config.yaml
n_layer: 9
d_model: 512
n_head: 3
n_kv_head: 1
head_dim: 128
d_mlp: 1344
vocab_size: 8192
activation: "swiglu"
norm: "rmsnorm"
norm_place: "pre"
norm_eps: 1e-06
positions: "rope"
rope_base: 10000.0
rope_fraction: 1.0
qk_norm: true
attn_scale: 0.12
bias: "none"
tie_embeddings: false
parallel_block: false
init: "orth"
init_std_qkv: 0.0161
init_std_o: 0.0
init_std_up: 0.0161
init_std_down: 0.0
optimizer: "laprop"
lr: 0.000486
lr_mult_qkv: 0.7
beta1: 0.9
beta2: 0.98
lr_head: 0.00356
warmup_steps: 467
schedule: "wsd"
decay_fraction: 0.473
decay_shape: "linear"
final_lr_fraction: 0.05
batch_tokens: 32768
seq_len: 1024
doc_mask: true
train_tokens: 297600000
steps: 9083
dataset: "wikipedia_en"
MLP neurons of a small language model. Each row is named by its layer, matrix (gate and up: input weights) and neuron, and shows model dimensions 288-415. Each number is 50 + 15 x the weight over its row's rms, rounded and kept within 0 to 99. A neuron's up and down rows have the sign that makes its largest values positive.
Before each neuron's rows, "fires in" lists the words (lower case) most often at its 100 highest values on Wikipedia text that the model never trained on. A number after a token or word is its count.

fires in: "he" 33, "s" 14, "it" 14, "she" 9, "1" 6
L4.gate98:24 33 46 43 55 17 45 53 63 53 51 37 44 01 70 19 48 32 15 38 39 34 44 59 58 84 63 44 40 32 33 71 52 64 52 55 62 50 45 40 38 46 70 57 60 38 31 63 65 40 58 38 70 43 55 44 52 42 46 49 49 41 59 66 49 54 54 81 42 73 42 50 75 37 29 73 45 36 63 36 69 62 45 47 54 68 61 28 34 44 56 41 69 51 63 54 43 52 35 45 55 65 44 78 46 26 33 55 40 21 50 20 56 53 50 49 71 57 34 73 34 50 56 53 52 53 43 73
L4.up98:60 62 34 59 49 57 45 72 65 49 50 52 47 64 44 37 54 50 61 39 59 30 53 42 35 47 45 65 58 78 53 44 54 49 62 47 37 51 61 42 45 22 40 41 28 31 59 53 38 68 50 69 67 66 50 46 55 82 43 33 86 64 31 57 47 47 12 67 44 32 27 54 53 71 46 64 69 54 65 73 71 45 36 16 80 64 48 36 61 54 48 77 52 39 56 70 48 53 55 46 43 42 97 72 59 68 66 52 40 56 51 48 33 45 48 61 38 25 42 27 47 55 74 62 34 66 63 35

fires in: "which" 80, "this" 5
L4.gate521:52 61 34 69 50 46 73 70 50 21 73 45 47 66 32 33 37 71 49 63 46 55 56 62 63 53 72 41 63 42 35 61 60 53 57 41 55 15 47 43 19 26 65 57 86 69 55 57 68 25 49 52 24 47 57 53 42 53 56 19 50 25 44 30 23 68 80 34 34 61 55 62 63 41 35 71 53 26 62 35 36 59 63 50 75 71 63 46 43 50 62 81 49 53 59 30 24 62 67 31 55 26 41 62 58 79 31 49 71 83 28 48 52 35 45 27 27 80 58 55 70 66 48 44 58 54 42 68
L4.up521:76 68 44 62 54 39 59 70 42 47 21 20 60 41 38 47 44 34 27 26 65 34 49 37 56 68 33 23 64 59 55 31 44 35 67 35 57 39 61 44 47 42 45 46 48 48 74 55 57 46 53 32 27 39 51 44 41 81 76 45 71 60 55 54 38 57 49 60 46 30 48 70 69 45 03 25 30 56 40 46 71 48 47 37 99 51 44 45 58 50 58 68 65 42 27 53 55 61 55 42 35 25 47 45 60 50 43 34 56 52 39 37 27 22 65 47 65 31 61 45 68 25 77 66 40 55 49 30

fires in: "i" 20, "he" 20, "it" 12, "they" 7
L4.gate1215:24 54 53 45 45 44 63 48 76 63 59 53 40 72 57 54 30 39 38 58 30 53 52 52 55 38 19 76 38 67 46 59 46 69 56 44 73 41 48 60 54 49 37 16 40 68 46 70 57 42 52 28 31 60 45 45 27 43 39 71 41 28 66 65 51 34 49 51 38 54 62 40 29 42 52 41 40 42 51 51 65 84 59 49 47 45 86 34 42 54 73 40 46 74 40 29 84 54 63 62 76 43 65 58 41 58 56 87 48 19 49 43 48 63 47 37 47 56 66 31 61 56 56 40 62 71 55 75
L4.up1215:39 43 36 70 55 50 40 52 74 63 39 71 18 56 71 58 47 53 69 61 40 32 78 60 21 38 61 59 26 62 40 49 60 70 62 48 73 51 51 25 42 35 33 41 26 82 66 56 48 56 39 43 52 38 53 46 56 51 53 64 55 46 60 40 51 44 38 67 20 33 38 42 54 52 54 64 45 46 30 62 48 57 55 31 67 62 32 62 48 58 35 69 52 44 56 42 43 37 14 65 38 40 74 57 54 46 80 33 62 53 50 43 53 71 50 39 41 59 70 44 43 45 51 71 37 48 34 55

fires in: "and" 52, "a" 25, "6" 7, "named" 5
L4.gate169:50 72 61 75 61 50 60 53 69 49 41 52 73 54 42 39 55 65 51 52 45 44 49 62 44 44 39 30 49 47 80 37 33 47 73 21 81 56 70 37 64 61 54 26 37 63 38 53 58 72 28 45 44 46 48 75 31 58 23 82 29 56 36 71 83 66 74 36 39 24 69 48 47 49 30 84 54 28 64 63 69 32 40 42 59 85 36 61 50 49 62 28 27 74 80 28 43 66 54 45 54 63 42 68 57 65 39 62 27 37 57 26 54 38 42 58 39 53 49 79 36 54 51 32 39 34 61 59
L4.up169:18 63 56 41 34 41 68 56 47 84 50 34 47 55 47 62 25 62 44 41 27 71 63 52 58 54 54 33 36 71 59 53 66 41 53 36 31 41 58 47 70 49 45 57 53 29 54 20 20 70 75 68 60 67 53 46 50 60 25 45 49 45 60 29 56 45 65 46 37 67 33 44 56 61 23 55 60 64 57 45 30 59 51 33 69 45 64 24 39 38 83 53 45 53 57 42 63 40 39 82 18 61 75 47 63 39 39 52 42 57 47 23 50 78 62 95 46 29 45 40 45 71 27 37 49 63 40 51

fires in: "that" 21, "also" 12, "which" 11, "who" 8, "then" 4
L4.gate753:64 36 51 52 61 51 47 45 71 32 57 35 61 33 56 48 55 68 46 44 53 40 40 63 45 47 73 55 59 34 63 35 52 56 71 46 99 50 53 50 49 83 44 53 78 51 49 74 35 45 27 48 27 26 39 61 50 09 80 53 32 32 57 43 40 85 51 08 29 66 76 77 34 63 44 41 64 30 28 39 36 27 29 39 47 39 57 52 73 88 48 45 34 47 74 45 44 54 08 35 59 70 28 28 39 52 42 58 47 55 61 48 52 18 28 42 52 68 56 38 60 44 48 43 51 41 48 51
L4.up753:74 24 29 78 44 64 03 49 79 28 37 28 55 56 44 53 64 55 54 62 40 44 48 46 22 50 59 51 63 57 77 10 40 57 39 26 59 65 28 44 38 72 34 65 53 70 68 66 54 33 46 67 11 45 44 55 56 63 57 56 61 27 43 39 22 55 53 21 36 40 61 54 49 90 48 31 67 60 33 51 44 50 15 55 60 34 60 80 66 46 43 61 43 31 66 45 42 48 47 65 37 52 47 29 70 29 51 32 47 26 54 54 60 37 23 45 48 61 53 44 49 56 38 53 58 12 42 48

fires in: "and" 59, "on" 17, "from" 6, "in" 5
L4.gate397:46 72 27 69 47 58 71 43 77 54 62 49 54 57 45 54 64 73 55 58 35 53 64 55 66 61 70 63 35 77 40 34 42 74 50 45 54 38 39 18 42 53 44 21 48 55 65 17 54 42 48 64 19 35 60 39 38 51 44 70 66 69 39 57 30 40 61 32 26 19 42 36 51 50 47 68 62 43 49 61 53 39 47 42 31 44 65 38 70 16 38 45 51 62 47 54 80 37 63 39 68 43 45 53 54 37 77 53 32 42 50 20 64 47 57 76 42 49 60 69 07 51 44 68 68 38 40 57
L4.up397:72 41 38 56 23 33 50 43 40 44 59 61 56 38 51 58 44 53 27 54 19 64 27 54 43 72 74 49 52 58 59 59 47 51 34 36 48 45 37 43 61 41 50 38 41 58 54 59 50 70 60 80 50 41 44 57 50 53 37 58 58 42 67 36 23 44 51 59 40 27 66 64 70 42 22 68 52 57 50 54 56 56 33 56 27 54 54 33 66 49 52 52 43 69 67 55 53 53 47 46 21 65 59 68 43 40 34 16 53 30 39 18 74 57 49 69 62 46 59 75 60 63 34 69 56 49 39 73

fires in: "a" 39, "an" 13, "and" 10, "or" 8
L4.gate1253:34 54 55 55 49 24 53 53 71 51 43 48 66 71 72 57 34 38 41 59 55 58 48 60 26 35 41 41 80 57 69 38 54 56 53 41 33 32 59 91 58 51 47 02 59 50 41 39 58 69 35 59 45 43 54 37 70 68 22 36 58 55 55 60 56 70 46 55 66 73 38 55 39 42 58 60 16 50 78 38 48 28 77 65 43 40 65 37 35 44 68 37 59 68 35 58 46 39 42 49 74 72 47 36 52 60 46 49 36 49 37 56 51 71 48 46 22 59 73 55 43 59 44 35 31 54 50 41
L4.up1253:74 43 48 76 35 62 59 59 71 57 50 26 50 71 54 24 78 55 20 38 73 49 37 22 60 54 67 58 29 29 39 72 64 60 69 45 69 56 51 59 57 22 59 28 66 47 35 31 24 76 49 56 11 60 61 53 46 67 52 59 47 34 43 40 44 41 59 47 52 55 53 50 40 42 68 48 48 39 59 50 52 34 49 59 77 58 37 46 70 41 36 38 51 72 79 26 32 44 76 77 38 40 67 77 64 74 80 46 40 62 69 62 58 78 63 54 62 64 71 71 61 42 59 44 24 46 65 49

fires in: "which" 46, "all" 9, "it" 9, "both" 4
L4.gate542:48 48 66 77 49 48 45 42 56 49 58 51 45 47 43 56 34 41 43 54 41 53 56 57 56 56 75 68 56 59 47 64 67 48 47 63 94 44 35 11 64 55 50 35 38 50 60 64 54 33 39 67 28 42 42 69 44 46 84 60 33 32 54 60 42 48 26 50 67 33 54 33 44 69 40 56 68 50 48 47 52 61 28 36 48 45 63 60 70 57 45 46 22 63 66 56 60 44 73 36 39 52 42 69 71 52 55 45 37 59 48 33 42 45 56 36 37 61 42 73 57 35 43 56 51 36 52 42
L4.up542:39 42 51 50 68 34 45 47 73 43 31 79 59 23 45 83 65 43 18 29 64 41 45 42 21 48 60 44 59 63 49 43 35 76 48 56 44 41 61 45 09 31 26 56 51 68 61 50 28 29 47 11 54 43 45 66 52 39 47 71 55 78 60 56 50 34 65 73 47 46 34 44 81 47 71 57 03 44 50 40 68 61 39 44 62 30 77 38 51 45 72 24 58 31 39 26 56 36 00 63 41 32 51 56 32 62 79 71 57 54 73 46 71 48 38 70 55 69 34 49 35 44 58 69 46 57 10 37

fires in: "which" 60, "it" 11, "he" 10, "she" 6
L4.gate1022:48 43 62 62 69 59 46 70 78 44 30 47 50 47 60 59 38 23 50 41 75 42 37 54 62 35 34 36 51 48 59 48 39 44 64 41 58 40 39 60 31 36 36 29 72 65 58 71 35 34 61 61 25 40 69 70 52 70 59 70 44 59 55 29 64 57 45 81 34 52 64 61 30 44 56 58 30 33 56 60 68 54 60 37 37 66 27 37 57 69 21 80 60 74 35 58 27 29 61 47 68 24 29 35 49 51 45 44 41 59 39 56 47 34 37 57 39 74 47 52 54 63 65 35 41 45 63 48
L4.up1022:56 32 55 41 28 51 48 39 45 41 36 10 54 60 41 55 55 28 70 68 45 49 35 58 35 79 38 52 55 43 59 24 49 64 49 40 48 38 32 40 50 36 52 34 53 61 74 65 49 56 58 58 45 18 58 61 40 42 60 53 59 64 64 40 41 58 72 39 51 68 36 78 60 57 54 55 61 44 50 21 64 55 43 35 48 52 30 26 34 75 71 14 56 46 57 39 54 37 52 38 57 38 82 27 53 61 69 50 79 40 55 49 60 39 51 66 75 49 89 53 75 46 60 56 32 68 21 44

fires in: "3" 15, "2" 12, "1" 11, "6" 6, "5" 6
L6.gate800:58 43 62 51 52 46 51 30 54 38 42 50 24 84 93 51 45 79 34 36 55 51 40 60 57 68 49 40 83 44 66 34 56 63 86 28 55 32 34 48 82 58 52 51 34 74 46 43 66 51 48 34 37 47 54 44 54 55 91 43 29 51 55 30 46 63 30 50 53 52 68 77 53 21 53 57 45 25 93 42 40 19 65 31 63 27 58 58 44 81 48 39 37 41 52 37 32 47 46 64 43 65 56 51 60 43 56 16 34 63 40 45 47 46 48 50 65 52 66 54 49 40 29 59 62 59 84 56
L6.up800:33 43 62 75 53 40 63 29 50 41 74 77 36 43 45 16 44 52 57 50 70 18 54 47 56 40 79 30 53 53 45 75 43 67 48 51 61 65 64 38 49 55 51 53 54 80 43 67 35 72 62 37 52 59 21 67 44 68 51 39 34 54 27 59 46 61 55 57 54 51 37 67 78 54 57 21 61 35 39 22 28 32 71 51 45 65 37 48 52 46 42 56 28 86 47 41 18 48 62 53 36 60 31 56 29 84 43 56 26 49 52 15 52 58 50 58 39 46 66 41 40 38 70 66 37 60 47 50

fires in: "in" 27, "for" 23, "from" 15, "on" 5
L4.gate0:74 44 52 60 48 69 55 43 64 42 91 68 68 54 52 58 68 89 55 72 23 35 44 57 62 68 54 44 54 68 66 32 51 39 54 22 36 54 43 09 55 07 38 51 44 50 63 34 52 45 66 82 11 20 49 61 47 58 53 72 70 67 33 49 14 46 60 21 64 56 27 74 46 45 52 46 43 60 57 48 44 61 32 64 34 48 50 51 48 37 46 47 48 36 64 48 62 44 53 56 44 49 34 58 51 33 53 51 81 44 44 29 54 59 53 83 28 48 72 58 53 71 42 63 52 55 48 61
L4.up0:63 46 66 68 57 27 56 54 51 48 61 21 49 47 77 57 59 29 62 82 37 34 35 47 41 57 43 56 49 58 48 21 31 63 63 55 57 80 53 47 56 33 44 49 63 68 44 24 50 62 44 40 42 50 50 51 36 51 35 56 69 50 41 68 46 69 51 64 52 31 69 68 56 62 54 41 42 45 61 47 72 59 29 75 26 67 27 41 52 61 23 14 53 49 45 60 30 40 15 29 73 53 46 40 43 47 49 52 38 35 73 57 45 33 63 48 38 51 43 46 93 38 56 69 44 47 41 52

fires in: "to" 61, "can" 20, "would" 6, "will" 5
L6.gate1239:49 45 59 49 62 43 69 46 45 49 62 40 54 33 53 59 43 38 43 41 72 23 21 57 53 53 70 57 61 35 42 60 45 57 53 45 58 45 45 45 40 47 36 69 62 61 62 57 31 67 41 70 45 38 44 66 36 54 67 85 48 31 65 38 65 35 27 14 25 64 61 62 54 54 32 36 50 58 80 36 91 35 29 28 79 42 52 53 41 39 41 53 74 64 39 19 55 19 54 39 72 39 43 46 38 52 52 74 62 61 21 30 74 52 55 44 55 61 55 36 48 83 62 63 55 63 49 50
L6.up1239:50 32 45 60 58 32 22 60 59 57 71 56 50 55 54 30 58 58 62 46 47 31 51 69 57 34 43 42 33 41 33 43 30 84 48 51 62 57 53 63 74 46 63 50 51 54 69 43 13 29 17 50 64 58 45 71 58 39 50 77 64 43 83 55 55 25 59 31 71 38 30 46 56 41 56 15 51 32 61 35 65 69 27 55 74 47 21 49 45 58 56 55 61 34 71 61 35 55 24 76 34 36 61 70 60 47 38 42 40 45 62 42 54 25 71 30 48 60 67 22 38 29 69 45 76 50 37 85